Part of a small language model's weights.
Architecture: no biases in attention or MLP, tied embeddings.
MLP neurons of a small language model. Each row is named by its layer, matrix (up: input weights) and neuron, and shows model dimensions 48-175. Each number is 128 + 32 x the weight over its row's rms, rounded and kept within 0 to 255.
Before each neuron's rows, "fires on" lists the tokens most often at its 100 highest values on Wikipedia text that the model never trained on. A number after a token or word is its count.

fires on: " |" 70, ";" 16, "4" 4
L11.up240 [101 174 108 133 108 149 102  64 119 147 110  93 147 191 158 110 152  47 130 198 136 129 122 147  98 125  77 145 109 131 122 101 130 106 158 131 108  59  96 128 187 111 120 125 173 181 139 151 130  95 140 152  74 129  20 112 121  84 166  94 130 121 108 133  88 161 139  96 158  90 120 156 119 169 124 187 129 118 120 140 113 153 122 117 118 166 137 152  88 115 109 142 116 127 158 132 131  69  92  97 191 152 145 145 135 143  76 139 127 128 103 148 157 145 156 112 165 133 202 123  81 108  93 135  97 144 132 145]

fires on: " to" 33, " in" 14, " until" 12, " of" 10, " $" 6
L4.up172 [145 123 108 149 140 194 152 141 134 130 155  56 132 104 173 164 135 212 122  64  75 143  75 143 198  97 121 121 139 100  87 142 139 111 141 108 166 137  41 134 113 165 122 125 134 162 108 130 140 125 112 109 127 152 126 142 101 109 101 106 148 206  92  17 138 116 125 144 172 135 110 114  90 108 137 131 107 149 128 139  94 176  80 167 146 159 159  80  53 128 102  78 122 146 116 146 120  57 148 143 181 147 108 156 152 115 134 123 114 128 165  71 145 131  97 103 170 125  83 118  92 170 149 118 122  72 131  94]

fires on: "," 17, " of" 15, " while" 9, " to" 5, ";" 4, " as" 4
L7.up24 [169 151 110 142  83 145 178 131 119 176  43 112 192 133 114  85 163 110 143 174 146 187  97 180 102 107 127 187 116  74 128  60 108  99 162 141 131 164 106  93 104 173 110 182 101 127 139 125 153 139 109 114  91 124 122  61 143 155 163  73 132 164 118  75 152 104  71  84 115  85 101 158 122 132 112 147 148 114 156 126 102 178 141 159 127  73 161 159 130 102 137 118 114 148  99  63 102 122 121 184 150 127 121 165 166 155 118 136 130 185 132 155 106  50  99 107 199  96 151 132  78 100  65 134 135 144 159 146]

fires on: "." 85, ".\n\n" 7, ":" 5
L9.up438 [131 113 180 144  97 146  93 145 126 116 167 108 161 152  98 114 122  98 124 167 148  61 111 119 148 146 161 167 195 126 158  86 106 102 136 145 152  37 172 131 165 163  91 130 133  87 122 156 116 127 151  98 112 150  65  49 157 164 100 106 144 158 103 113 176  89  84 119 181 121 178 153 113 119  74 107 123  99 153 144 140 150  93 147 157 136 103 113 122 106  97 112 119 125 148 111 146 112 156  72 101  61 179 145 103  84 147 218 133 128 107 144 130 140  25 163 160 141 165  93 146 104 169  95 163 143 137 132]

fires on: " and" 21, "-" 19, "." 11, " of" 8, "2" 5, "–" 5
L12.up1 [146 104 126 154 117 108 164 111 108 104 139 180 163 130 157 111 121 154  87 112 150 113 113  99 142  81 164 146 155 133 105 133 122 107 186  90  93 102 203 127 172 132 127 171 112 127  91  87 129 193 114  97 154 154  91 107 156 118 149 183 175 104 142  97  89 129 142  28 154 156 155 154  97 155  95  91 103 100 138 137  93 128 140 153 126 133 122 162 152 116 131 202 135  77  97 133 105  62 158 165  76  87 177 139 135 148 165 146 140 119  85 159 130 166 175 170  72 116 158 129 152 157  67 111 135  82 165  82]

fires on: " |" 24, "." 19, " at" 11, "," 10, " as" 7
L14.up509 [113 105  97 127  85 124 131 144 126 168 138 152 139 173 101 159 162 138  91  79 106  88 177  84 150 131 107  96 115  57 184  82 109 123  65 142 107  97 129 108 113 185 136 130 161 109 145 162 167 107 117 105 113 110 177  81  76 141 157 155 165 153 135 141 153  93  49 108 109 180 111 170 133  87 113 151  93 123 112 106 155 154 119  99 119 155 163  88 122 121 113 145 160 190 125 141  50 153 170 150 170 144 119 167  88 105 101 110 119 158  90 182  79 115 139 125 160 104  87  42  78 144 105 122 168 144 172 181]

fires on: ".\n\n" 63, "." 33
L9.up531 [147  84 195 111  73 147 130  86 100  81 175 125 177 140 147 128  88 136 151 130 134 129 107 102 142  88 131 163 181 140  97 125 127 159 109  81 201 150 171  88  82 193 123  93 129 124 127 127  92 156 118 143 158 158 128 101 139 129 159 195 151 155 124 100 111 114 147 162 174 145 122 127  96  82 117 110 126 149 124  92 164 167  95 105 119 189 143 104  96  91 134 147 160 158  93 180 135 123 123  16 111  84 183 100  82 121 151 138 201 119  47 193 143 140  80 132 164 149 104 148 140 156  93 147 103 138  85 194]

fires on: " " 44, "-" 34, " g" 15
L5.up142 [151  50 103 137 134 176 179 150 118 126 101 138  88 157 177 109 128  80  49 156  82 110 104  83 112  88 114  83 170 163 111 127 135 103 162  92 132 150 154 129 134 155  94 180 131 153 135 118 161 166 194 101 150  67 101 132 123 102 190  85  93  90 109 131 110 150  87 138 153 132  56 120  78 148  98 123 135 122 105 138 130 129  80  94 146 152 136 140 159  90 176 135 143 119 179 143 132  97 173 153  94 119 114 174 112 114 130 133  98 159 159 161 112 170 127 126 123 123 144 122 138 122 150 102 109 126 143 152]

fires on: " G" 18, "9" 15, "g" 13, " g" 12, " " 6
L14.up63 [101 139  91 110 142 166 144 179 130 135  97 112  93 145 180 101 143 151 141 137 169 156 140 141  83 126 187 188 187 122 155 109  78 167 136  70 157  58 119 194 136 174 118  99 127 130  68 176 118 186 139 162 135 128 149 177 122 107  98 199 135 130 125 106 136 149  95 151 152 163 110 116 131 122  79 133  78 102 105 133 154  85 142  71 101 207 112 112 165 118 141 113  93 186  53 188 105 137 139 121 138 131 105 141 149 163  52  51  65 116  87 157  83 148 167 113 125 164 155 109 148 152 119 105 107 117 109 103]

fires on: " as" 34, "S" 34, "A" 12, " States" 6
L5.up327 [114 190 120 121 133  92 130 109 124 128 159 172 164 218  74 108 164 121 181 108 147 158 102 104 164 202 119 190  97 127 114  92 171 114 113 185 104  63 105 145 145 126 136 106  97 150 121 117 135 140 166 100 109 127 104 136 138  87 121 161 176 147  81  90 115 138  92 136 108 105 166 112  99 123 110 136 103 106 111 154 155 124 175 155 140  95 110  94 110  99 123 100 141 159 132 154 128 136 139 113 124  79  66 119 102  81 148  85 181  87  87 144  97  57 162 139 186  77 105 144  81  87 149 105 167 154  77 134]

fires on: "am" 26, "an" 15, " am" 8, " •" 7, "un" 6
L5.up571 [114 167 107 152  95 165  96 104 211  52 160 107 116 159 135 122 139 103  87 147 168 176 152 182 144 109 117  90  99 113 125 116 105 138 158 134 142 135 146 107 142 113 144 140 134 130  96  43 107 129 138 184 136 116 175 141 160 183  82 127  72  75 183 110 123 130 126 159 146 142 154 145 104 154 144 153 172 107  95 168  81 175 162 140  56 123 144  79 139 173 139  99 153 102 121 131 177 133 137  70  82 147 164 184 137 126 159 106  96 142  97 158 154 186 163  14 155 121  68 119  85 126 132 116 137 172 142 109]

fires on: "im" 19, " class" 9, " r" 9, "ed" 6, "j" 5, "b" 4
L7.up429 [168 147 149 191 140 134 162 148 101 170 162 131 172 133  86 111  80 147 106 130 121 105 109 138 140  98  98 133 161 114 166 107 130 105 164 173  97  97 106  82 117 117 138 163 165 140 153 113 141 165 127 124  82 112 100 154 174 103 132  94 122  80 161 115 152 108 142 145 130 101  49 134 103 109 154 132 182 132  68 136 125 129 108  75 196 115  82  81 139 129 152 123 199 119 133 132 100 176 131 137  87  81  94 134 126 158 127 100  74 142  90 169 138 186 143 141  99 106 193 136 143 152 196 136 140 179 183  65]

fires on: "–" 16, "l" 12, " L" 10, "sp" 7, " l" 7, " dep" 5
L12.up311 [141  34 102 191 159  81  89 110 109 159 114 189 125 143 162 137 103 128 145 113 148 120 149  65 170 158 199  81 160 161 127 129 103  54 119 156  57 169 126  93 141  82 130 141 155  71 158  81  94  81 136  96 121 115 165 120 114 199 147 135 128 141 174 118 150 174  98 145  76  73 155 124 141 122  93 156  84 110 109 161 178  89 148  90 148 154 148 108  94 114  93 179 150 120 159 135 110 119 104 106 195 144 154 112  85 114  84 118 108 161 106 139 142 127 143 104  92 172 178 101 160 124  91 130 147 141 136 130]

fires on: " |" 93
L6.up106 [ 96 142  91 154 150 139 159 113 149 129 104 165 136 158 134  88 137 176 138 153 130 189 133 180 107 159  91 102 128 133 140 109 167 175 120 144 132  54  52 170 155 129 145 159  94 137  92 160 143 154 112 156 138 137 105 114 110 141 201  99 161 115 132  93 139 174  90 149 133 141  83 132 132 166 164 148 162 129 145 141 117 174  78 106 110 153 169 114 118 127 109 161 182  94 169  90 162 102 160  77 119 105 138 151  90 142 123  91  89 145 171 159 163  56 187 131  76  70 171 116  77  58  63  87 147 120  92  88]

fires on: "." 53, ":" 21, ";" 17, ")." 4
L3.up118 [ 95 119 117 137 161 157 187 102  81  59 170 172 121 113  97 126 133 109 107 205 102 151 164 143 142 192  73 160 183  90 167 113 164 133 129  96 144 128 131  56 145 100 155 110 105 173 112 128 110 118 192 137 102 123  65 101 124 115 112 188 140 103 163  90 131  61 147 114 107  96 111 179 108 166 137 105 114 124 152  89 110 154 184 146 154 101 121 161 116 101  76 100 118 136 204  89 108 153 162 107 132  84 112 132 154 133 120 153 161 112  92 137 105  89 151 135  94 135 122 134 131 131 171 139 175 174 113 138]

fires on: " |" 43, "." 19, " \"" 13, " de" 10, " Van" 4
L14.up25 [ 85 130 162 130 176  92 132 202 200 159 122  39 139 127 139 109 154 167 112 132 122 130 163  66 131 128 159  92 152 134 101  87 113 127 170 107  81  64 143 113 147 101 101 141 119 105  79 127  64  83 176 119 134 119 148 132 101 147 138  78 155 127  90  73 152  41 130 150 126  99 175 125 113 121 170 110  94 148 113 118 167 146  85 131 133 108 129 129 110  93 126 111  80 131 133 158  87 144 124 121 101  85 144 237 134  92 138 151 121 109  80  93 163 105 100 113 169 160 127 116 136 125 135 148 112 143 154 103]

fires on: "-" 38, "–" 15, "th" 15, " rest" 7, "rd" 6
L4.up204 [ 73  42 154 125 119 153 154  93 117 108 105 108 125  55 112  84 132 128  67 105 153 115 172  93 144 161 173  90 173 130 108 118 157  94 142 114 113 139 176  62 149 135 140  71 106 123 155 161 145 163 174 125 101 118 101 109  91 123 164  75 105 116 134 117  73 181 138 179 130 157 140 127 127 169  99  91 202 114 120 123 163  75 130 146 210 133 152 132 115  66  64 118 205 113 171 131 120 126 174 153  89 113 128 121 148 145 111 147 133 153 107 162  94 139  95 198 124 143 139 159 121 160 108 128 111  81  92 121]

fires on: "'s" 18, " +" 18, " –" 9, "'" 8, " de" 4, " Second" 4
L5.up332 [149 161 152 143 149  88 107 176 107 174 134 120 176 119 162  95 113  91  97 115 100 135 113 132 150 140 146 132 116  78 135  90 183 178 189 103 127 133  91 202  92 102 175  79 167 153 142 107 167 109 137  93 165 113  45 143 114 133 197  92 102  90 128 137 134  75 136 102 140 114 188  71 171 136 185 126  94 151 134 101  86 147 129 116 179 129  82 153 147 141 122 125 129 129 154  58 146  94 120 133 132 139 153 122 113 132 170 183 130 186 104 147 145 155  78 120 149  66 150 104 104  66  66 115 109 147 212  98]

fires on: " of" 18, " in" 13, "2" 12, " the" 11, " their" 6
L11.up458 [184 157 151 110 182 175 117 175 125 104  83 202  98 101 118 118 124 128  50 123 140 105  73 139 158 129 157 161 124 174 164 119 148  95 145  57 139 143 119 154  64 148 111 126 113 129 146  86 181 134 129 136 139 129 146 108 108  99 152 133 132 132 113 110 169  99 195  60 194 124 119 168  89 140 107 132 126 145 148 122 111  56 107 133 168  92 143 165 114 132 133 115 115  84 168 123 135 138  94 107  95  55 169  85 161 154 184  83 128 201  93 143 148  95 177 179 138  80 152 151 128 111 137  44 102 145 142 132]

fires on: "-" 31, " |" 9, "." 8, ";" 8, " World" 6, "or" 5
L6.up230 [179 158 123 153 143 108 139 124 137 191 113 111 125 195 108 147 155  87 106 119  85 117 126  93  75 147 123 122 152 110  88 120 190 134 126 110 137 119 148 158 156 150 141 132 117 109 154 101 218 168 145  92  82 112  78  82 118 109 156 110 116 147 111 172 120 122 128 137 145 142 141 128 122 144  86 174 140 153 117  97 159 141  89 133 140 170  68 129 165  73 153 108 148 141 182 151  84 123 105 111 103 160 116 144 202  61 150 131 109 147 128 154 111  66  67 133 122  99 117 115 176  70 112  83  78  91 120 131]

fires on: " |" 74, " club" 4
L4.up496 [121  93  62 126 108 138 140 128  94 160 188 146 160  78 127 139 147 194 149  85  46 118  67 127 145 165 137  95  99 112 108  99 162 197 129 129 156 128 148 142 166 178 116 126  76  95 199 111 126  67 119  96 137 159 112 130 124 156 150 167 132 122 100 154 118 149 145 143  88 134 106 174 112 125 131 146 117 118  74 160 117 181  96  70 148 127 158  85 153 126 126 123 141 117 143 174 137  84 136  75 136 148 117 176 166 136 112 114 159 167  57 117 127 179 135 120  84 163 157 148  72 145  52 168  61 156  91 149]

fires on: ":" 26, "," 15, " of" 9, "2" 8, "U" 8
L5.up34 [ 79 140 108 125 165 119 126 103 162 164  82  91  88 144  87  74 112 121 164 133 124 166 121 145 155 103 141 142  63 155 192  96 156 107 110 127 140  97  92 146 141 115 190 133 172 119 106 169 119 129 159 137 188 163 144 135 133 183 140 125 141 102 116 160 123 133  66 179 118  97 142 110 115 178 160 123 124  99 115 160 163 123 146  72 158 159 159 167 176 172 116 126  78  52 160 134 161 111 204  93 154 134  96  96 123  67 108  73 108 106 127  85 157  93 156 155 147 118 167 110 101 100  97  96  46 154 101 106]

fires on: "M" 23, "O" 11, "CC" 8, "F" 5, "L" 5
L4.up556 [128 172 125  55 123 102 102 112 135 106 134 122  98 127 163 135 148  75 118 156  47 116 122 168 152 163 116 141 158 128 132 136  96 122 115 113 134 194 189 179 161 175 174 123 125 150 126 181 171 117 189 151 152 149 100 161 113 109 119 115 146 148 102 150 149  95 136 157 142 142 136 125 153 121 159 124 135 123 122 109 164  71 103 110  90 114 115 106 171  59 190 116 178 143 107  84 133 137 135 153  99 145  90  75 138 125 219 118  73 103  89 135 116 158 143 138 116 161 112  79 154 115  65  92  98 149  90  79]

fires on: "." 30, "2" 14, "ap" 9, "ib" 5, "7" 4, "ab" 4
L4.up559 [113  96  89 116 147 112  91  92 133 143 155 115  97 126 150 123 116 177 107 104 102  91 179 125 186 164 130 141  92 122 177 143 143 118 129 159  82 168 159  88  96 124 151 201 142 145 138  97  82 109 119 134 147  79 130 173  77 139 111 102 101 135 125 133 136 118 151 170 123 131  91 124 117 115  97 165 107  87 103 136 124 166 174 205 169 145 168 160 143 211 160 147 141 153 143 113 113 122 183 101 128 157 120  96 142 106 101 102 174  82 116 145 149  99 164 157 116 196 138  97 167  64 160  85  82 144 124 152]

fires on: " |" 40, ";" 12, ":" 11, " –" 8, "," 6
L5.up125 [ 42  92 104 128 155 124 171  87 139 131 124 113 155 120 127  74 122 180 122 121  89 138 155 127 115 154 142  87 195  69  98 133 129 165 134 112 187 111 134 164 179 150 150 131 122 148 109 128 163 143 109 112 117 158 116  92 108 145 159 159 165 128 117  73 189  94 101 106 140  91  49 156  99 165 113  67 104 115 136 103  64 151 117 147  99 108 160 169  36 134 100 106 180 117 162 102 109 141 160 163 133 110  89 131 101 108 142 107 183 193  67 119 101  89 146 129 174 136 147 109 129 132 150 133 161 110  74 174]

fires on: ":" 27, " of" 21, "°" 18, " to" 4
L4.up4 [157 138 163 125 134 192 166  71  82 141 103  93 137 131 150 103 143 148 195 119 131 143 109 150 167 133 136  96 169 159 194 126  91 153 130 109 145 150  70  99  79 149 195  98 126 133 134 153 118 106 135 111 123 186  97 129 133  94 114 118  81 163 183 106 110 130 106 133 115  88 124  63  86 166 149 174 102 107 162 163 119 139 100 105 107 141 143  86 117 118 135 103 106 147 151 154  84 101 190  86 184  61 104 131 167 125 112 134  82 113 186 100 150 150 105 182 160 111 137 125 101 134 176 118 129  79 168  95]

fires on: " |" 55, "|" 41, " /" 4
L3.up71 [140  76  74 132 174 183 195 129 109 105 179 162 148  98 115 151  96 161 130 110  95 154  87 107 174 161 160  91 122  98  78 178 106 160  91 145  93 118 129 123 139 147 109 183  85  96 161 137 167 101 156 128  82 160 109 102 101 139 159 189 151 101 176 137 126 106 151  75 117 156 109 100 122 152 120 110  83 116 107 143 153 127 135 129  97  87 156  97 102  83  96 128 122 130 103 173  93 126 116 150 108 101  95 170  95 165 127 135 160 125  47 109  74 129  96 126 160 139 102 166 144 139 116 140 154 150  98 148]

fires on: ":" 55, " |" 13, "°" 11, "am" 8, "):" 4
L4.up86 [132 107 132 138  60 136 186 101 126 107 123 105 116 150 236 110 126 148 169  77 140 125  70 145 141 130 100 140 159 125 100  81 137 142  60 136 137 149 164 107  92 130 105 136  97  73 132 121 117 127 152 108 109 133 112  68 103 163 188 168 139  94  97 107 155 180 109 149 107 164 119 115  99 167 126 102 137 116  53 154 177 177 188  73 165 158 164  69 156  92 154  92 145 128 170  64 136 130 134 124  90 173 181 154 132 109 108  82 152 158  71 145 162 182 118 122 173 155 109 127  97 136 157 112 118 190 141  93]

fires on: "," 51, "7" 5, ")" 5, ";" 5
L6.up313 [131  95 117  73 115 129  95 121 117 128  87 123 107 140 115 162 131 165 154 125  94 117 181  98 163 112 112  80 145  92 136 158 134 160 141  91 114 142 140 145 157 111 122 119 128 149 143  91 157 153  94 108  61  93 129  96  52 124 191 159  89 128 161 115 122 158 119 130  77 169  12 134  83  91 121 111 107 134 148 123  78  92 122 151 132 188 183 162 126 143 114 156 145 156 224 153 126 124  99 139  70 133 122 155 138 101 144  78 148 130  63 143  89  90 126 112 178 155 181 126 135 176  97 115 172 155 155 198]

fires on: "1" 45, "2" 34, "3" 10
L8.up563 [162 135 153  96 126  99 140 115 155 145 120 116 142 107 119  42 183 118 160  70 157  93 105 148 102 140 152 139 163 170 185 116  87 169  70 160  91 114 121  91 144 164 131 131  74 119  95  67 134 123 126 118 197  75 123 156  96 108 171  98 142 148 119 193 203 168 132 123 168 145 126 109 103 130  72 157 148  44 142 124 139 176 143 126 123 105 118 145 107 145 139 142  38  89  89 138  63 162 149  88 110 153 134  83 124 112 161 106 234 112 144 120 151 204 155 123 140 145  98 118 143 159 118 100 124 127  98 115]

fires on: " c" 19, " n" 9, " t" 7, " g" 7, " C" 7, " s" 5
L14.up384 [152 120 197  81 129 137 117 127 188 139 145  67  90 113 136 106  93 159 126 113  59 134 116 164 157 165 149 161 114 141 164 212 116 175 118  81 135 136 129 108 133 117 109 100  90  56 110 158 125 135 127 188 162 164  81 133 144 115 157 112 116  64 121 157 110  89 109 135 129 142 140 116 169 133 125 145 168  60 183 123 105 137  90 118 103 137  99 128 151 113  91 105  63 141 196 123 153  84  89 148 139  99 106 122 174 118 164 112 101 100 140 177 144  91 112 112 121  93 173 138 160 145 131 117 111 124 166  88]

fires on: " between" 31, " from" 26, ":" 17, " both" 6, " of" 6
L5.up504 [ 86 113 140 125 147 152 212 157 131 105 117  75  91  99 101 127 119 137 191  98 105 117 140 171 146  63 127 112 149 111 138 117 166 115 112 168 153  89 140 111 165 161 163 136 133 163 116 191 115 141  98  98 138 143 120 104 114 149 130 104  96 118 174 145 146 133 124 102 125 127  81 131  55 161 154 122 124 175  75 137 186 140 158 114 106 108 206 170 129 118 133  87 138  76 180 116 127 175 130 179 130 134 104 148 113 113 138  84 128  82 101  71 109  79 164  84 153 114 208 170 120 109  99 134 111 187 144 107]

fires on: "'s" 38, " League" 19, "v" 10, "'" 5, "ol" 4, "ynam" 4
L4.up254 [125 130 166  77  62 169 121 177  70  92 136 138 158 132 106 118 208  78 150 156 147 151 123 128 112 128 132 112 132 111 142  68 144 130 141 118 121 134 156 157 136  90 136 109  87 162 108 144 125  60 137 150 151 176  92 165 144 135 159  94  96 129 150 145  96 143  88 147 125 108 179 103 139 149 194 115 115  86 138 158 194  99 126 162 101 165 113 120 129  88 132 147  98 112 139  92 116 146 144 150 129 114 131 107 113 158 221 211 132 214 128 140 131 136 152 110 103 140 100 139  52  64  58 147 110 147  92 119]

fires on: "." 34, "," 28, ";" 11, " " 5, " such" 4
L5.up257 [107 140 189 120 118 142 117 147 110 140 127  95 115 134 155 112 108 179 180 102 118 118 175 116 109 104 180 125 118 108 109  93 199  87 144 107  62  75 148 127 178 124 111  88 165 141 125 141 145 147 118 170 100 154 127  86  84 113 144 126 154 184 132  88 131 155 112 154 123 206  94  98 114 118 165 147 163 178 155 124 151 115 141 136 105 131 155 156 160 119  79 131 157 190 162 174  51 145 113 131 115 140 141 151 111  54 186  73 153 193  60 124  72 111 112 126 139 189 110 133 136 130  89 127 150 149 155 165]

fires on: " d" 25, " o" 22, " r" 21, " g" 7, " s" 5, " kn" 4
L3.up162 [102  87 220 155 176 130 128 201 136 119 152 118 115 137 123 146 103 147 133 118 135 100 115 100 164 152  94  81 152 138 158 164 119  93 120  86 162 169 177 172 126 157 107 153 156 112  94 184 134 116  80 120 105 128 103  91 108 129 161 187  94  71 141 104 130  80  97 156 121  93 122 126 160 125 169 121 211  73 153  99 132 136 149 151 143 102 117 125 218 137 211 147  82 131 143 157 105 109 112 115 124 183 145 104 150 102 100 139 123  99  74 166 145 113 182  77 122 106 126 116 154  43 111 147 123 128 155 102]

fires on: "r" 26, "ed" 9, " r" 9, " Van" 4, " ind" 4, "ad" 4
L7.up366 [176 160 137 144 136 153 170 182 134 160 115  87 180 142 148 161 135 129  85  98 126 123 116 147 134 118  99 132 105 145 196  96 193 133 114 100 189  61 155 156  91 101 137 129 166 119 164 130 125 153 122 125 161 172 183  79 169 110  97 105 104 165 136  68 122 122 128 196 150  70 120 111 103 104 106  80 144 167 110 115 152  82 122  95 105  91 119 157 120 103 155 199 132 147 131 133 142 134  76 126  94  84 115 115 183 101  38 124 131  92 131 147 139 107 123  36 148 128 179 135 104 155 156 108 100 134 212  87]

fires on: " in" 24, "-" 16, " Medal" 7, " batt" 4
L5.up20 [165  54  81 151  86 180 161  98  94 152 147 147 141  98 127 154 118 150 101  86  80 156  89 160 161 108 127 107 105 168 184 121 121  90 138 142 128 201 152 143 174  98 129 126 120 167 177 113 152 164 147 110 124  72 138 193 118 172 153 154  90  81 134 149  96 130 143 189 104 100 135 141 161 136 129 133 100 147  90  61 135 131 140 110 189 118 129 138 209  97 137 110 161  85 136 146 148 113 130 109  73 139 141 157 139  68 104 143  86 100 150 179 135 164 173  93 136 114 112 163 174 138 135 102 139  86 166 123]

fires on: "3" 27, "r" 22, "j" 12, "2" 9, " re" 8, " la" 4
L6.up170 [ 92  90 101 160 132 125 149 168  62 136 164 173 111 131  58  96 106 173  89 107 145  88 113 149 115 151 155 156 112 131 166 155 100 136 138 120 101 110  61 116  72 206  81 166 163 145  86 193 117 147  96 159 110 113 119 118 110 140 114 124  81  90 189 106  63 157 160 161 175 135 145 116 144 119 159 142  90 104 116 181 162  63 112 160 141 154 117 154 107 147 161 139 178 135  97 105 134  91 171 117 180 133 106 116 129 154  93 146 129 139 116  91 164  93 129 142 171 128 126 104 152 192 199  93 148 180 206 125]

fires on: "0" 34, "2" 20, "1" 16, "3" 8
L9.up219 [167 174 112 159 110  80 128 152 167 156 114  88 142 100 118 137  85 148 151 144 155 110 150 182 105  74 203 137 194 132 144 127  68  95  85 115  81 185 124 134  93 199 126 132  99  96  75 110 142 155 107 109 124 102 122  88 157 156 140 151 104 134 122 118 168 148 110 124 168 126 130 106 150  84 190  77  76  63 134 122 160 149 107 103 111 116 136 135 132 130 130 124 142 144 103 142  99 163 126 106 156 140  84 137 124 125 159 101 125 163 140  96 174 139 174 149 143 156 138 116  44 184 143 108 131 171 176 156]

fires on: "." 76, ")." 10
L4.up537 [ 95  97 137 100 136 136 187 138 106 145 140 139 130 131 107 166 132 192  75 154 113 142 170  72 172 150 151  92 170 108 140 102 142 164 139 111  97 141 153 154 109 149 143 147 101 193 121 156 143 130 144 153 133 172 154 119 158 153 139 105 123 152 171  99  91 137 156 149  77 171 138 130  99 124 116 121  78 168 163  92 121 174 104 186 171 137 187 151 133 117 125 109 148 197 168 124  78 113 129 188  44  35  97 131  89  99 111 169 171 133  81 154  71 136  92 146 148 167  83 139 104 175 137  83 126 153 119  79]

fires on: "1" 31, "4" 15, "0" 15, "5" 9, "2" 8, "6" 6
L11.up487 [114 114 166 128 100 118 135  40 131 143 150 126  81 135 131 123 108 140  80 182  86 101 100  72 133 139 156 170 107 175 135  81 140 124  99 110 114  74 171 136 148  59 150 168 126 165 100 141 101 126 111 163 124  99 131 164 163 151  78 102 126  55 147 159 119 147 186 141 122  90  90 175 193 138 171 149 124 140 162 127 102 137 142 127 110 126 113 168 129 102 140 140  86 114 115 120  90  91  97 132 173 121 147 142 110 197 104 152 172 107  95 158 103 128 137 165 127  79 157 155  76  86 183 114 110 129  92 151]

fires on: " of" 28, "," 12, "-" 9, ":" 9, " were" 4, " b" 4
L5.up539 [121 114 140 172 148 159 133 124  63 165  73  79  88 114 138 126 131 164 123 134 133  82 103 162  89 125  81  88 140 165 149 122 134 102 171 138 105 133 125 132 109 129 100 140 193 195 129 129 162 196 164  83 126 144 142 113 152 150 146 114 131 145 132 119 113 123  76 187 173  79 100  93 180 173 162  59 115 123 157 104 144 124 101  36 163  92 123 160  81 105 100 121  73 119 166 152 155  98 159  95 196 119  58 122 120  76  78 162 106 192 146  76  98 179 152 110 143  94 137  97  90 120 120 120  95  93  86 140]

fires on: "0" 20, "g" 11, "f" 9, "9" 8, "O" 6, "1" 6
L11.up443 [ 63 101 181 132 141 149 117 201 148 108 134 196 142  84 165 144 135 143 147 142  97 156 173 102 104 142 102 139 161 113 115 128 134  99 141  70 111 127 105 198  54 157 124 126 109 150  97 188 138 128 163 122 161 128 131 115  93 181 148 148 124 143 171 171 117 120  67 138 214  88 123  97 167 121 137 133 113 148 129 178 146  69 130 145  96 103 146 143 152  98 106 106  98 171 148  96 119 124 118 109 116 155 136 158  62  72 163  38  97 114  57  78 135 104 105 107 124 158 112 117 174 185  90 120  91 167 131 133]

fires on: " " 100
L3.up392 [145 111 150 131 120 148 193 112 170  98 107 121  68 116  96  77 155 138 142 140  93  86  72 155  94  97 116 132 153 160 150 101 195 131 146 116 156 149  95 125 168 143 126 193 158 129 127 131 173 166 152 126 158  97 118 139 150 116 120 141  74 137 117 139 109 129 117 140 132 157 149 121  88 127 109 150 170 104 184 168 109 182 187  63 150 150  98  92 180 160 174  97 134 161 139 134 113 151 140 130 158  45 118 172  53  97 144 167  96 122 146 121 106 127 115  99 174 123  84 170 154 115  86  86 135 158 109  79]

fires on: ")" 43, ";" 14, ")," 10, "\"," 10, ":" 10, "," 6
L7.up318 [ 77 111 139 112 109 167 139 146 105  58 156 133  97 140 103 143 109 145  76 141 100  87 154 134 142 127 116  96 147  35 114  56 117 140 198 121 143  30 138 107 151 153  94 153 135 175 137 138 138 102 129  82  80 127  74  98 174 180 125 101 177 128 118 103 139 117  82 151 130 133 110  60 119 163 116  80  49 138 171 106 107 106 137 138  96 126 207 136 209 113 150 116 162 112 157 107 124 106 130 121  83 110 153 198 132  89 126 148  89 111 110 151 145 160 126  94 138 139 116  73 131 140 105 157 120 155 171 171]

fires on: "M" 34, " States" 32, "H" 10, "G" 6, "S" 5
L5.up389 [128 207 150 142 106  91 130 142 148 154 115 144 170 125 120 148 219 143 121 100 163 172 156 147  94 156  54 124 125 129 102  62 105 144 138 149 100 114 115  72 162 111 130 123 148 119  83 100 118 167 115  94 160 148 161 129 136 167 139  93 155  96  89 116 115 158  46 130 145  91  97 128 179  79 141 167 140 128 127 190 116 136 115 128 149 117 130 111 178  98 159 129  99 197 143  90 100 124 174  98 126  64 106  88 108 102 208  83 140 133 145 115 123 119 175 125 136 150 119 139  87 170 113  85 108  78 105 119]

fires on: "T" 13, "P" 12, "i" 8, "C" 8, "M" 6, "O" 5
L12.up130 [141 123 110 116 148 161  71 148 123 129 165 163  72  95 173 155 163 130 126  98 103  98  77 159 154 120  99 179 136  90  87 103  79  92 116 152 132 179 143 111 123 159 119  91 172 176  94 181 124 101 161 119 120  69  54 179 136 114 212  86  94 166 122 138 146 124  83 139 116 112  84  97 136 119 168 187 129 125 140 124 136 101  97 124 145  99 125 137 118 153 203 125  95 141 161 105 143 160 121 119 163 128 146 119 156  85 111  95 128  90  92 115 115 109 139 148 140 137 129 141 136 105 134 100 122 119  97 146]